config = dict(
    norm='rmsnorm',
    norm_place='pre',
    norm_eps=1e-05,
    positions='rope',
    rope_theta=42100.0,
    init_std_up=0.0194,
    beta1=0.95,
    decay_fraction=1.0,
    max_seq_len=1024,
)
MLP neurons of a small language model. Each row is named by its layer, matrix (up: input weights; down: output weights) and neuron, and shows model dimensions 160-287. Each number is 500 + 50 x the weight over its row's rms, rounded and kept within 0 to 999. Numbers have three digits each.
After each neuron's rows, "fires in" lists the words (lower case) most often at its 100 highest values on Wikipedia text that the model never trained on.

L6.up871:458453577515535504568494496533512477454415542513467485519544537492508500467487512515482426540518486620545535503580480559517496520471506550463392530404525592440527587517521516538505523395554476508456467537606528486510558459568608539445521502653526485478527555453526505477521585460541554494478504566521527515414544405532603389550467530502546491498498427506551405483496417599532387494486
L6.down871:443470489580519510487448503505449522453532473456576551464468476561514488549538492433439563500551512483537588548459561544497385417437550600534481516535502498494431542484551484598557528574472514430487531452448474520474526507516571465552493500481605539541529580528537446466469442409525420567469504507488510422569427560425470499568498523429476340526558561506510532576474522501463493485479
fires in: "of", "their"

L11.up1488:523534483544488494527566425418484550558524559496487451366456447502581544499532550445446551450478512522496565491651491527510569488465488506506591531461551521540462455595432431494456514533461514532510480463457489481454538489465561516468490551558573451417510517487377464425498515580547604469469552497467632452539577515526560500500541410457525454538474506507502509479532567524461567455541
L11.down1488:435532488518483461558455469506459477501520513525609512527438534525493486340520397524514508438563535474490501541421424532493493591460559508550439522371555441463457552541522548516451474482459518528565557562403540467512499466515522467437442477500374551455580515516429533509467579445562518462475452575482540477522496518538408479474525426463561465454511550545526528515531541461581441574514
fires in: "the", "league", "s", "at"

L3.up42:490537499455531464426511561440594471440448502473413499567528442561527481555599427511350482495521475487500527452562542454525532538501498487500516465545634453464605498499497497501524558500432562492468497476494493452435479454540535512483526474420504430479420510488420486504452431531565535576522501508496479468512487496454511499508551537556539512478469545472564448447530536558419444451520
L3.down42:562518506514441457484518446537507602419463528534482436387578514297483529473488483450519489513522404476530491512487510471487543498471540441542499622499620415539465506544494531428494494475485533526498501453467538511542536514513555530504409488485424497501508482504533490498483422541594519388456549547584485567575430499426436434457401576490514494519520541580510528497562590546467541485505
fires in: "years", "day", "year", "point", "days"

L11.up1048:483483584546512531473498474500467509490540520490515434494478501506499603525531432420504517381467477477528608552446499500505490505523452528498421517505495624483511487601477439509448467501500521515541531515545445580542533473498433482422505550469397504501515443454563481512424429513463497453467572469591505400491493428447598524533462527540487546403536564486407467504470414485420486416447
L11.down1048:424478591428538560477481483514480439441535496458530430463537523484506480491597487422483570542541485478566574518472495559573470506458521460424564558479536549416528493463488557509526479540530466539462451549476512474488459438422506535492481554514534604469489425439446501492444549481479470572499539405371476556573456439452496479470491450434448475502517460385481460453529489498506477423435
fires in: "5", "4", "6", "6th"

L6.up1414:547570537550553457428515536412495492415533505472395522504589493416538486525508376511516571557410543510437483551546474565521474544592481469599419537448444511518500468493451472417577518506603422566376517500434474472419579484461478425484492480498490479509495486508515527536530573406553498454558457536424467475453503479490523473435447440533487520465578535409454463480534503515498496468395
L6.down1414:498516474445461482475526504482445508510496491480464555445422554408573495462466558461422507423535632507489489522581484450534528547456469456599583498557490453480541495400442452550435482524424501552608533576486420489596470539516502517497513412466464436523509485361588541446495574471526474471413414432471541523569472543489555595500428518456464596477456536491550516572545462565467537516495
fires in: "which", "as", "with", "have", "for", "by"

L6.up324:467576421438592432513493543497512471504530454523506484492477440458503449486442476456485418519543577485471499517458580446517454439502461473612492536489395509523524507452477557507361585496516456432469491502484455560541418378556497511518499335459392485518557508489545530503489447566465541549489563521479551513464495494453442558571501543476519479556445519517485447581477537533572503474406
L6.down324:536534540403412498460474490534448444369431422576475496456473440481513507586527482411518505525542491458447573523440501554491481446471439604494517526519569485532431600479463484537557462494595495511495496548453500509555555529590529566473481495573573606457515451587462451535483540495497490420505453518544496523444462530461432584534504543511498458504377604446507503491485416527458512532544
fires in: "which", "who", "that", "to"

L3.up368:509446462517580495518543497499568511399440447442505481529511523509553560631487533467532435494541500515660508619536538506499532542499462532527509602509475489504523466570530593427523526485456452492440455547431459530497538539436551545484474521471465554568481517522488446480496476598480498530512642420441592503505468418551512522576441421456419476469383478578519409546522473555528543446514
L3.down368:552427524467396554513527508436485447438448461585532507527417489451483483408516525505487458580514557390560550476539484495613426431386518548530416610515531426577445460481446492504576450424382558604472485461628493464499514467459486528491531477490500359381423503487498518426434511510435456489439491481585482493454524409544460513420440535536506517541461507451506505524506484570482529432458
fires in: "their", "his"

L3.up694:600480451442467518481465480491481472399446398509445490429492515419491476507506470475431444542524556543497606497498561484546482507474553508483488482542541463539511465633499539575471548437566484392561510552493416455493546556481471593546438568470580518492457475602543537578522480614496537486455495486527637503492521427560569475503470421527447478507448499390483491479516483560561627431555
L3.down694:344528451496527479463446444461510480408488516526547551551511518497571392448574498498477415467519525519546460478482574504559616420452471491412492489502527520546511617559602592463514413508438523497553483393444497451532557473501529483437504452508572507587501449529470487523526543462551501448471467446508505532510548496514507501491540471552586492415512578543612520440493452620478559479531
fires in: "united", "born"

L3.up1297:498509610539463483411392522451500486526478432486414495513480501455440480492518557488458533417552468554511614501524570456562544442508503524492410558419478617409500520516516432474476563481458430460533417584509500451546527550519620455343546537506519419489424541495493579466524470482513510492503458468577531409551464492462538485533482498513539540491518547465544473482521482490558469482574
L3.down1297:551508467522531617446536529484487527547456531517495470485583413428466529387458473534478514484494554474460492473488618458479437580575504538587500495576508496505436451542513505581526469540468520444581515539559516527462551420647586509430555533464464482566489544532411514386473523501522553485568516551477462435474425465520518488490411543443477503555523462519551472483581488480453562585549
fires in: "of", "have", "be", "into"

L6.up61:400442571475489564584511506510566624516506444479512545460510540593595479438529508522409481481468542577540567502543562589541532601533478524422552510436401453530477613489552568504537531595575474561557473607532490430516434460541571469495508500488518545580469486544500559539448513552530497588459552524509439636495515489405487507510559501463455603476580556422582492402518425514524431395545
L6.down61:583508424510533508432597529470508485543593499505561516586557422457449471453536551511529543524560578587578464463523367460500456523522513480451490522514564451553527480548525434477613562543521494496452546538452481505450484517541511530481485531525458554547548527560578506541494538571477524546469539475432483514524515525439566630435427519515489523488489563440514555487500447427424578516538
fires in: "state", "us", "states", "district"

L11.up409:393457418529433502554557556447434528520543403429445414569590508443434423494494415486477514527495571480464514597414524419555544482604548495552454603488558551452492528448535465527509546490574487516445480502575541537416505450475465581478504567429440505536520541517428504472443520540485540465542550520562467571411620479411494313505412473596578484576530424539424518528497413486450494546538
L11.down409:561458537502434480417561492500498540541506478561420566517485503461547542401514531454439505498429412505490451504459568470505523483464393450541466564560537409502429507637399451509549454536502412574527439398497491492510557482499605522548551559406596482465465597412462504521517510457516569505535446449444445516536411577537468503557566483475489423594451532539493460490579574486482417494569
fires in: "was", "been", "being", "now", "were", "also"

L11.up407:495510507445421516468568417521609524406622561465529501482443557508429406407508516450458536561563509504505518575556507508495549548520552508522619499484481524517547503498473482535437548490512589490505604518510503567474415404534517581486465527451519547492515513513422453532549496459526444504501469634514542533511425445444534486583449551560560490478513509515462558536502463560482497484469
L11.down407:491597465488489516540489553479559352503437442540515491486447535527511569506449581490494460572499578425528374559507465442589488530527520456384559522452436542506422584424441544488628488444426382504485407500487492403509500523504525417517477494488511482530536497505536489546528461455529421436493427464457483470529428456473496576474512529478387573495456530542502553458548526543526471460381
fires in: "to", "with", "under", "of"

L6.up781:527446408523570503508422473478516470552461485453507480457542493544522486553501534506431444546501511441487493483587500548458580438487469551502531523396504528458533454448578548481525468516583462602427528443471498505472463589602400510465497528452522458431443552384486481509563458520511512609562436476511541450519431591476489550534588529433572587620506643467411478364388503484517463512448
L6.down781:525478494471529488520438554612597523451425477477531472497584447420501543493572455500493559470526453493614479515569495446443494479526381448385493579452556472490500454495533486474459536540522444540623558477618508480470475555483519574407469464517543482496456399484399418451526450509447576458425547535554470495534496462498491575500507597470510504537496501470529398387499553549471519490520
fires in: "years", "year", "day", "hour", "months"

L3.up1445:524578453421609469629505527471496529434524501527473470498527492557393524554512468596505523517505560473498534515571597562471489519492457512522643597368507469520560516565572393490555454548533543538487506529545450462506441561500521570567418493482558523478593509477542527638583502460524518517534462584480543511497529525587529447466411482495443600505515398587442543556498507496611507453500
L3.down1445:495499489536535503571427535490550568506457485514519479516453504501456473630520462508502529458554570591492360528506459458509415530446408536465415546499524476498485487440563485504477470578522563484554542549432464490582499511462527462481537556398532497436429395472510474522447396560462447407423525598490490476414475523545513515400406513494466542481489536482499494496512556510456493457503
fires in: "than", "between", "about", "only", "within", "either"

L11.up30:505461433417538545527567512516514512479504437429426516553470504484420463521524445435537529456524511513493532458483469512473552589484486444535482478556575492480488498565486482459487505381547506398583554533495451508490567508423406480509545482489454571501395494457489348564476464541584501422429477424528586464531425539452414534449502556460580553548534513599573438426511453577543597444435
L11.down30:587515462486473472491502542510419507402458612449461485479378499377544566430588569487567551502523580470457446584597512484569535444473495461534498503504481450450618526490435440562524515472602459611485588509578440504536546459473509538548465539467582485555506418379512477467491555516459459438533510598477522549563549483458517509505497576583459475458428478520436547493520625635497453530545
fires in: "during", "of", "a", "in"

L6.up437:455575526503511504566496535530574446482587561536530465444562502429506574545458420498492564558523529469471448514543486472506507538495468532568455459520569524441535475490491486517558531526483541500455604523578480549483450507502555495609465418441478543492529437500529502541500515553386532453465496521526427473481512393475475426452557484534467602515496450507497427522499502572506462433486
L6.down437:483455470559553590411485467481517477540458564464516462540496495413510423509464499601523486511467484461443511546572456475500432480499429525515532648472559426551504510550527540548490426398468557432473520465473539558458512556487485484506467535468476432570529560536469465541502515556457602461575565454416484553472565508504567487502512480512560521547493479564535512458452543572523462467561
fires in: "around", "yes", "about", "than", "to", "abu"

L3.up861:508519527495452499600475517443515506385444517562517527554421471493438550446506517553525548536477519505495550560461570626540473556488511437479527502480282487584632483511524448435464598494507583533569471520463579523506527446437470543480471554498478568482521565615522503466488473548464445483591484572548509545496436517463533534433519502447494537458449465487467523568533535518535539504433
L3.down861:537504528354470487491518502484435485453422437470537547457412474455459566490404524433512581445532448438499465522457451392443517418481468563472470537471462483591493462543567449535574431498514510453587494508439403493527505410545601555484467498465483467594463546542542443559560463449369538490454458557380536497460416488464553489490537528429409475488455472466537436542538567591494563518548
fires in: "would", "to", "will", "must"

L6.up949:416472488436550501431496517411598472465426457577520496472529571460450473463526515519461562455584551604478549534479478438482507485555534524493468519533507559463526489512494597537469517552445448532522459540519439583591469499490466569543512513553459541579439480509365539475499477537395510379588472446518548486461548462495502501421529474520425460459488484442559528383411409522575529417581
L6.down949:433500453464502505485489486444517576427515565432552518530560538511533530542496483438521493480544562534569573494527404575440531477554426490497461450461466442529470528575452475484470549563546522567411415583507527446545446485559434473358527374448551407554521452541442442519521621561430541485494543484470555582515513534493468429587537474471457462432425523480549497485468432531501636528456
fires in: "first", "us", "second", "united", "european"

L3.up1153:489588378376452458526531430538464474418499469530530446423498467511541515489552429575572448524538550496573465409466525586509535562534548491466533456495501480495534611440575513513556526559533503485507489500418582496538511559502485462501459484429554455460485461462576447478527488496504467496474416496517545488491497446463462414483469494478502496471461476457445470434465496563608559407410
L3.down1153:530450452398472499437432544468502439473523519579548491551550461449578557511554581547547472485479460460520509478542519533531439491540472516535495523491567509486505545536519477564439532494500455512500530379527457517464540369521456575523525463484487482468483560477401557600518490531450486520536464395490460451492524468493488479568486479558470563470493442475564529577508490514448562593564
fires in: "on", "along", "in", "during", "down", "to"

L3.up531:569486513475531536472552531475556485450578416472520607507548516528532544525523487486558447509491528553540592427504631509550451459557503453566474497565515517449465598495482508475481521491505506475517530476418484386464593502519571575457473528458545459474412440561569535507509591573560435477489470521544582504423513479502408447502470432492515553545507534419592467472423568545545562549494
L3.down531:618491466562503529466457422602416543543489582451548360482463517449514519504446480440453517568551489555467515462464464525448565601527519453499573462485445543495545558494466493510534467489471527545457530452510590436443415500420524500514492529501443551544600416611396557559442510467539593482494461507432534578491466540534521528553515491512457509583432397518454563465527484577455487557447
fires in: "united", "this", "2010", "2012", "li"

L8.up46:484480487478471538511535466411454502480525555357470501371479525446435504511493474544468537546512552562526475475499508509439557585511569532529552619520542567485490516481543582455520547384542568542525535438451487503518495403518571468495496493433506524430459673540401423479467581464529529462423507499480499511415552452446501473436482517489453448428555574496437513454446526477439513454497
L8.down46:431512525540520568529402463421491584516529553527548491465579408499454450455456510534452528403486537493436542555567480465524539458589550551590524430523463525454532500541511574574545559474514458514580520537439516491552573550451396445545477466481511461507500439469502534461469530551509489453474447477475415474466545453521398427445451569517514485482370458399513460551497439552503495529564
fires in: "while", "along", "and", "where", "now", "currently"

L6.up1056:477527548458559559499480630567467548459430420422461517478411504539481485499506489600511539539512525493457532541479580552509622519440472456540493470553502448498433461567527564508484456518481530463630586598459501561412387459428591565480639519427541493554517581440449468458479488460480482456478550496457568526454511490504489528494435435418440521477494516486462505449468517529534488505530
L6.down1056:567491512405466511561496506533518436404506487524551512542426582514499597466505556482568482472465511549588458581533556461553442515444449462463488570427444441492428518470540506481548510431531526519541496487501477485509457508527529430490508403452481517412451505571482564483478504502498511521532518557420493527526481522527417506493446424617435400504420519463498536547586454543478580552434
fires in: "a", "aperture"

L3.up118:618405546498548467489519566500539418501480559424507488505504455492502512489447407478351532580459472492490480479623567494483489462512528473441595535505544510584516493437494469474489473481452466521442481478570475492526502498519563566473474575576416535490474549499500503497404503434455494476497460473510445502446571518537502437579496592394440596465489537513437489492534501502518455420507
L3.down118:487516513521503523424542495528626560503538528490506561492442423465524425491416477419539530501533487528503551583457486531458514561509468415514423540584530520426401487505489538580479435407517650532449412492434459513528538580456471412578501539547547464540492481484517501519430472481406610422550456504449502461533505502416525480416513494478543567432454474552594479470555482601505470536464
fires in: "early", "late", "non", "well", "of", "bom"

L6.up531:467470545442539499451497498532570399446503469509513583558552497399453542446493462478503512447555471560433492513444471452552445421491491459513513459499495470413475563515479534549524540422508510480503496584489437541515483587491532505484490446442510475437546580516502511525508496561523465554440510467407584389469501486474413522568474508599507388503429552419495481510518510513450449465363
L6.down531:504547499501546575561509494469531562503464468516603452458556402474556461433504506530525444607502517574474486483405475503490488468461548472499489521515609427560514473544510534502522480535522514441522440501504514488465543487510596547428437582384570516449445425509549477496516639527529525491451484565487485578456434567455622509462528511542417557518539513469516453532476474477512486432479
fires in: "that", "with", "who", "to", "against", "which"

L11.up1426:479485480444533517477479472553427473599469528534503424485579538536525515606465426517484532551430552536558561496508468466431374500527516544490456492324567448457553491503517565540496455498502545438459504530475491471483490491490611496525590578441566467413505494562440497495584521591507515540474523496519501485547496561535535421495528449471450439438513406595468508456528670443404615452553
L11.down1426:531463516582420453541480527571410441461475444498572400481479510537537554518464509507521462584470487506513484549484397538513474464512542522442443370495414476518471522558503584480530432541574619541587507538496522553504530483533501495504576487471547375508556522494474545564430466461466484460498508529492536581539468526495540422392543432454518481558441565581511467520523509470576556484640
fires in: "is", "it", "he", "was", "however", "has"

L8.up1342:526553541507564440489455398481476449501380529385502581526536471475556502460517496428516481485462496550591539452451567548537497565521581505620497613472472488613497456488549600494585494470441497516449585509509467431516427608438433547449590452500504519553455479439423453507567536512526510556553479462428486504464471464576427546526431547475592518482493539523571438545517467474463389430471
L8.down1342:553533531545484465385588527531547490515522469524455534507532380437573426454463553549416498567463555567460460437470542491540426495452584445533472535508505601584557475529498493556551464477471486487460538449554537505547435512489534544463498579454563505524531503486464511536480514594540510488426541473462455531488583543531525530515498475548486519398431446546497524456523497586507508586500
fires in: "of", "their", "its", "his"

L3.up1347:483496415478528574510470611427464567513609552540530492423511519483534457426550509527508474538500510522543619477528420533507486534504588496578488532426520567582415496482459504412565555461563433574498467590454493613580545360487486500409528499455473430486552545485488461555514470547557480464520490428579530544540436570491458437431528532528496486554494498408499466537477489450472536485495
L3.down1347:562345512558444509414490471528444443449501487462571542462551621466548519598490623442438572528536521416508593521530428503450489520541609510530453525480408468501465523563493486585489538457561478559474492549502630543512475469425561430477584465499427478450432463558489494541537503472496419399529510455498518523525363544624448398442550552523493446465525416449478529491586533452461491527552
fires in: "with", "included", "include", "of", "consists"

L11.up1445:535497410481428474500522458459554563525508442445480466525550426496468428482408505515508431551457453556336412508515511503493519524502387545544508572449514469496508514454571472458468469598506502518443641534504523447432446460497413562453554461472509498448460524575451415507496523425484434498487471580542454435591540550528516534532461450570480516543484498502489498479420567542428487463422
L11.down1445:525431507566436592525571594614506497500481499500568563581466503472556477509448550593362477497482478481502503431487451441534463493527417489509481439401585378447514472531458484540462504536491547530495494549508545431525453440521472582534551580608481525485530488561512584496511553496470496537431490513466474511453477491549474542498552497454495494629567523491439492471482519524511489549480
fires in: "in", "for", "was", "been", "were"

L3.up602:535472503606449493490402482505562435499492481521545541534459513490491411583594566566476429453489498479569465530578580565486450421519437527471573477422465532551562498495529552564478483483578493482417420533508534436537498544504571553422527513564470428549496520536560490410526440449424493435529542531504478433507502407415569467484394516495533471566528418461390527530491506501442430519511
L3.down602:509518503493517496611572444546471440574459493444395462517608620462589550449515501455448455549563417472541414480572489516545517443487450483516532541604496582479481500560495525541560480503451524554491418579623498523593567452473436511469429431500421434518470465492482510515560542430504463474513457413429497505521521451469455540485414478483537539513448486402511487450482561465456455440535
fires in: "to", "into", "for"

L3.up578:473458478539533512424455457477516517475519474469487548544502558477516532561458542448488472511434566456405419520579529505543526483502424502525464431445432429550561503480487525470511419472484452463483523493471460456542435495563489511514518419493482453538485593489660476494519516530522472463477511459456475447488483561446584563531499352415480563596539550554416540459422547557502487533440
L3.down578:579425418544513473526540480540554470548470397510439424511546424497510584439534554476519557515632493514487512531474495520516555477437460495531496537508566469534505557487523530461478476516510469458556478508572451509435484478414534528444557467432451443490453438547525577525614486490492553510448527500433498481525532533532467526490480491452423486553534497421562440531488455461395448405532
fires in: "for", "100"

L3.up483:496463481499617556483431491489570439488487526515521572533539489428475456466475512516528441492500506538460446531493461562493580484588460422545456459510500542529470517447512462416552409463465414493393552572556470493536548460449445504408483515557561548485567500529473535510473492493443487429389424384505516501551510528556396539525433518458564462448495597471471444472472540549494503468502
L3.down483:449411512509453455500447476519577490628562463459439484405425582516518447545557559509409538418421499426520504453459544517487537504511446471496505524477586591628490491482527531513500515529467492477411521558449479421466459424580481506469407489464573525407522530488397468510588413490490587522426493459420482488508572579546526522549408437474473511409483473421518471492601480535463578470478
fires in: "in", "from", "into", "location"

L11.up439:596444385483583499628539437391538454438446546443522520512553535516547536437452495484458523462434501510498472413484526424520562533588524626605489460537556499523485559484601512446551453502476537490542512513589505474538456483463535568496473473601472475439507541571527385480532448424452560480525417480508439574577445440536471526514458525547495558550514424435500455512488493460490506479407
L11.down439:501536415503540512414518487463587497445579458577480512517512485567432520538471541565348438514479450528407413552548544517468489487532483502584474483589427545525482459463539439545487474503489514597474484503488498474436523431485489513537545569441529571568470549486429448536462513510505480444430525474478471538445495516468581476480604491429469515493532509495524546473500448488578414522544
fires in: "were", "is", "in", "been", "to", "was"

L6.up515:550501545551563485536424527530527476539581488515450434556536592552492454517528466571530415503491555463432452540483561460553435452489434555553426496442523622458498432523452520449460552577553656595559534389455566552471533479460468486557441485497462509477477518455505472553527470436478504578479452544499495526542469518506478495446342496467468477473433496436533544450519421487560468499493
L6.down515:560409501515473507543576473634611449509486572447480496501404513536509569548523539480465550457505448496513506454552495491478519506443487494492482490469521519487552549558516427383394476529505419391546497415574458493430456583527435441544514433465501550488426454414496434469471450476488591531496480421518469436535484509551556481494614453522479529435447559440524542513470437453552567451423
fires in: "that", "of", "in", "ultratop"

L6.up1472:506492400498524510461497419506449491469428517486544490525606586460537564567605464513591488493448568491471524464494524583466464493481515525448532562601456513458558542513510602469461503488587534413535533483466548564454532460534517524510553584487486525500396498563410418525569525493569471407488507417440552531410500552661493490575471468502534452528444379512529566495595608476511473470607
L6.down1472:566456545374557501582455506529507553439454531563446463445445571459537478488508612466417437484526464485479449504513465494489550571489491469617405504415469437519480485586544477525475494551424469581526562483556520526534476404508525518477468450445462568495589555573568594429502454561468547489436428512467451479598426455524502553436650547446438458579399521510540367470473474481504448408475
fires in: "his", "he", "served", "remained", "their", "s"

L3.up314:430616538441593497527479520465616500455440519460518477527559466517493495414476536475517436505538573569534495577545544611551505560536445534565441539448420436542524479545440439426499610564556446553423479501500533535491516518421343496532551489521496562474561466602451457555527466509427457548524473513518556484433574483439466571444503504503412506535502509447446529498463536507461480482484
L3.down314:438512523416483464519455501565554514563458591444483520460456462461591548550537576469469447492604520480581384482477442402480499496489425561440573609482566481488520493588511426401454472532529430472479527591503399519611519518456515440484497553534512488539518448538527450464535453441471520558539460446422541467437502531432483575410519557514501536448491556522446486559548570490566489598496
fires in: "to", "motto"

L3.up1432:477508523475518482575514466461553572446525523617480411411478483473563519514509476502517570586535545488455492512560588525461532560486561405445536494497442428576460469483545465526496385532568523551504412456456466496551586529505519593461542514475560554531470494524514571514520522458574460534594548411482512476470496525469500447435452484491431496478458505487484513641553488483519583480506
L3.down1432:487548472464492453524421511480498511532463490508394527448467463524501500623460572500577556501571639500455548526520515560531532470498515444538542513436425435429497410535486454534504456470534537546512572587572471566568475553562433475454500534471455512454423549507609407493394554516453552517430615512482584533409353530444378538481544464411402479549593493501461506556476524444484576480449
fires in: "only", "after", "about", "on", "just", "later"

L3.up1009:560516472512565529450415509637459415586533579479485476590573519496523529513519506437627475534464444550406516525443517410479462602481403529475524539537497477529361491482492518514450521558515529476427436517506499549455588501578518497489538428504430528371531511535409502487500527643439413474546484508487418519482492479561577498459490508448469471444443493464437478503430502386523526505488
L3.down1009:485420415537521463545503496450517474591465460495428478534558507506597482580569553524529435436465489457412465524449522531485538505600438529463441456496546494524562511302539558502490551539504437574514500499451524532508531373530450491513471518483443460597544462439525484418504565492419454513561569360485551541507513496487572465526493407516470500478468421493501466542439533557532401412574
fires in: "is", "a", "was", "an", "yellow", "as"

L3.up920:469502504434563508601467471441491527434518449465469497423454481460559549556601434450431438450538533504554479491468547534483486472567450532463556500502548478479481450507483591487547532532515555482500536421453486485549446528491470447455420437506577519527575462470536543468524430511581468541472415499502512539469509453463541502499518391459575463489588427478477528522491578474454567495506
L3.down920:555519536529496498505523434463542448554513409450476494558500459406407435540397549536415452563546411442517474459535491449528446525462552603523387455509553520568550538500470502542547420528539359481468517535481492496442493423553442519506598422434496450500445482554577539487492421539490525454458467512464478445434499477598548498462535535529471531529443420536502518497529557534503460506533
fires in: "down", "along", "near", "of", "above", "over"

L11.up100:588497440540587477484608535465472485492413525498535549514491462473546497490431506587417508449514470556456521455469568513644504495515458544453536422454547457517517541662502493578460565521521421504544564468611466593481475537504543534466536497492527465559446556519581489440531419471526509471570523427505583519505484546563532479427465490524499589519488497397441540489514483521534510514399
L11.down100:553621469449430563464469493519509472465409481619548493491532456452597474576505477625510517456513398491495480573521550451558492498492482546417503486514472473539499373541482466482469486527546483545512552505447549492501489564581467626481469519563565449495549510537471534526490527527410518494529571470536550487488527430515428534508548488574527535510513553495559660463589434480504491567470
fires in: "to", "was", "is", "who", "were"

L6.up402:518423505525461598555599467416476461506510446468594505556516501551554582464536519505582501499569507413479506473525490544544546572555547522583481548405485589551501435539509599489509526548568466550572528518500546525357426448491543502474497547513575566484519500514498509442532538527410463478554418547516521554518619492425479380454436539465572498458453533596409523490460502510591602500574
L6.down402:484585492522467427547480491475514525426600482442460541574537588508538468439516522489467497527544499521464451549572513521444510507472363516433500469533465477478526594419460594454524514606553482469423469480563450583579532579442505529500483520414454378507403464565491474455443427513495475495601526448565519472445569462450451478496427542502494492522439493441475545499402424521480454501494
fires in: "other", "into", "of", "by", "to", "authority"

L6.up842:507464454485523483434438542412610589524495494439498425520580486428412458434521523505370577553574546504434504517473582448518503428458445464547551546513523604519585430463501598458526444506537480565493548481531461572553562450433455636525518536550503494487480470594498494459499476510461597549414429468505433473537448546506502532436528482494438479497552451517497483552514472559590521526465
L6.down842:400526509436449473486520505491487496470540519591511521570519426389565522606557455531530490524576613443561505463474586536526544479481422499497420514451609472501565468509510537519573396489504372469492470481536491489507500542448502511455351517655436430484542516500546481547511460524539464583470521581582492461547452548407507476547458534450531481389503559443497520503502474452478469474506
fires in: "on", "at", "around"

L8.up1266:545485433423443441544491509485553518507576547554603436570517620459529465427569486459477510595505533530448558537500539491490522434502512522478468564416565456416498483494539451504474487491476518594543530467488572526458502508534441596414606528500500567464517486475456461505567472485515558565584496450624409507532388475490481492416398570563487510559558592464497483535446463587542550456563
L8.down1266:511539508518527483622570498471518555456565485498597535423400530490513546500569533439438490498493482490531460608453465456535435463553387494459412481518493527567505481530498506493581527446551544528465527459470519515453576514580527515491500497495479556474568519493492571517432481562596461476461569532536441486483496464486532470489544526446505490445497501486529469394405442445592538555524
fires in: "of", "to", "at"

L3.up575:483524585530420500489462515501498491522551530539423413488474499500532498458553564498568485487446442523573492474574465532584506561497517502528469504473599515575466456504370492458469531450545481564538488497530515485517492469596549519488523474564392445483423446450387516395516518526486534503602520527528540421408456515554574495476538465379487448459563521552437553499597528556425482608599
L3.down575:458525526496525518458595481391398572488429492501514570458575460456478426466454488554554469450507471478531558481495527514530494583526474518511511532561415503504468482383519511586455434401475561525494524574521518452554504493431514479480509610509514574550632426539490487608508536490420537493591498471429595510539481552501410495552491467492485490596475541516544508507439519481479496519521
fires in: "of", "other", "best", "lead", "main"

L11.up32:415461486610508626590511426534493508463498546394574459495441372515486610481527462493491546547547453481562457422461518510437591552460579541589499492501539434480537485615482445499432458482531453500566548480537503515444454507447594562550574470419525621550543545442456539413494463506399644504560605402526489496557545574505547494488472498505514516499514597462452500501565595568482529489501
L11.down32:499490491549517560459435444488516491469456624435490467506614546495471566493462452477508549385387467395437520516517503545505430515507477460428588551443466518452535464481492549505442537444454494471536664579475519556534400497502499534541453533570568441565515503505494514464450503431557468512557500537500567545593413423482498438462491536561496545497517502467528556487466428407447514515553
fires in: "the", "to"

L11.up8:432589494511481479504504568476464559482463547519522521455444553503586459541546501515381544554464478535491527477557483474483484453528560446439538527478462482465558567577474431554559471518510496564484527465540552625479558445524547514492580520513436491464519438562478476497565571520412439447517548483530563578490557669502382479496498491555510491532462566533491530483473511516534464473470
L11.down8:595441591523488468444510577589588515499531515512500521447462574522470559510506480492516493429581514522429525533379458462479511492513492481581430516512506542492503463434456480499491450587550518560457571424474533427513537476569543496573460420437552506499591497521456454498504553516520509440492534576468459473576500515530537376471566472482544525496436463489502556587545472392451522462521
fires in: "and", "is", "was"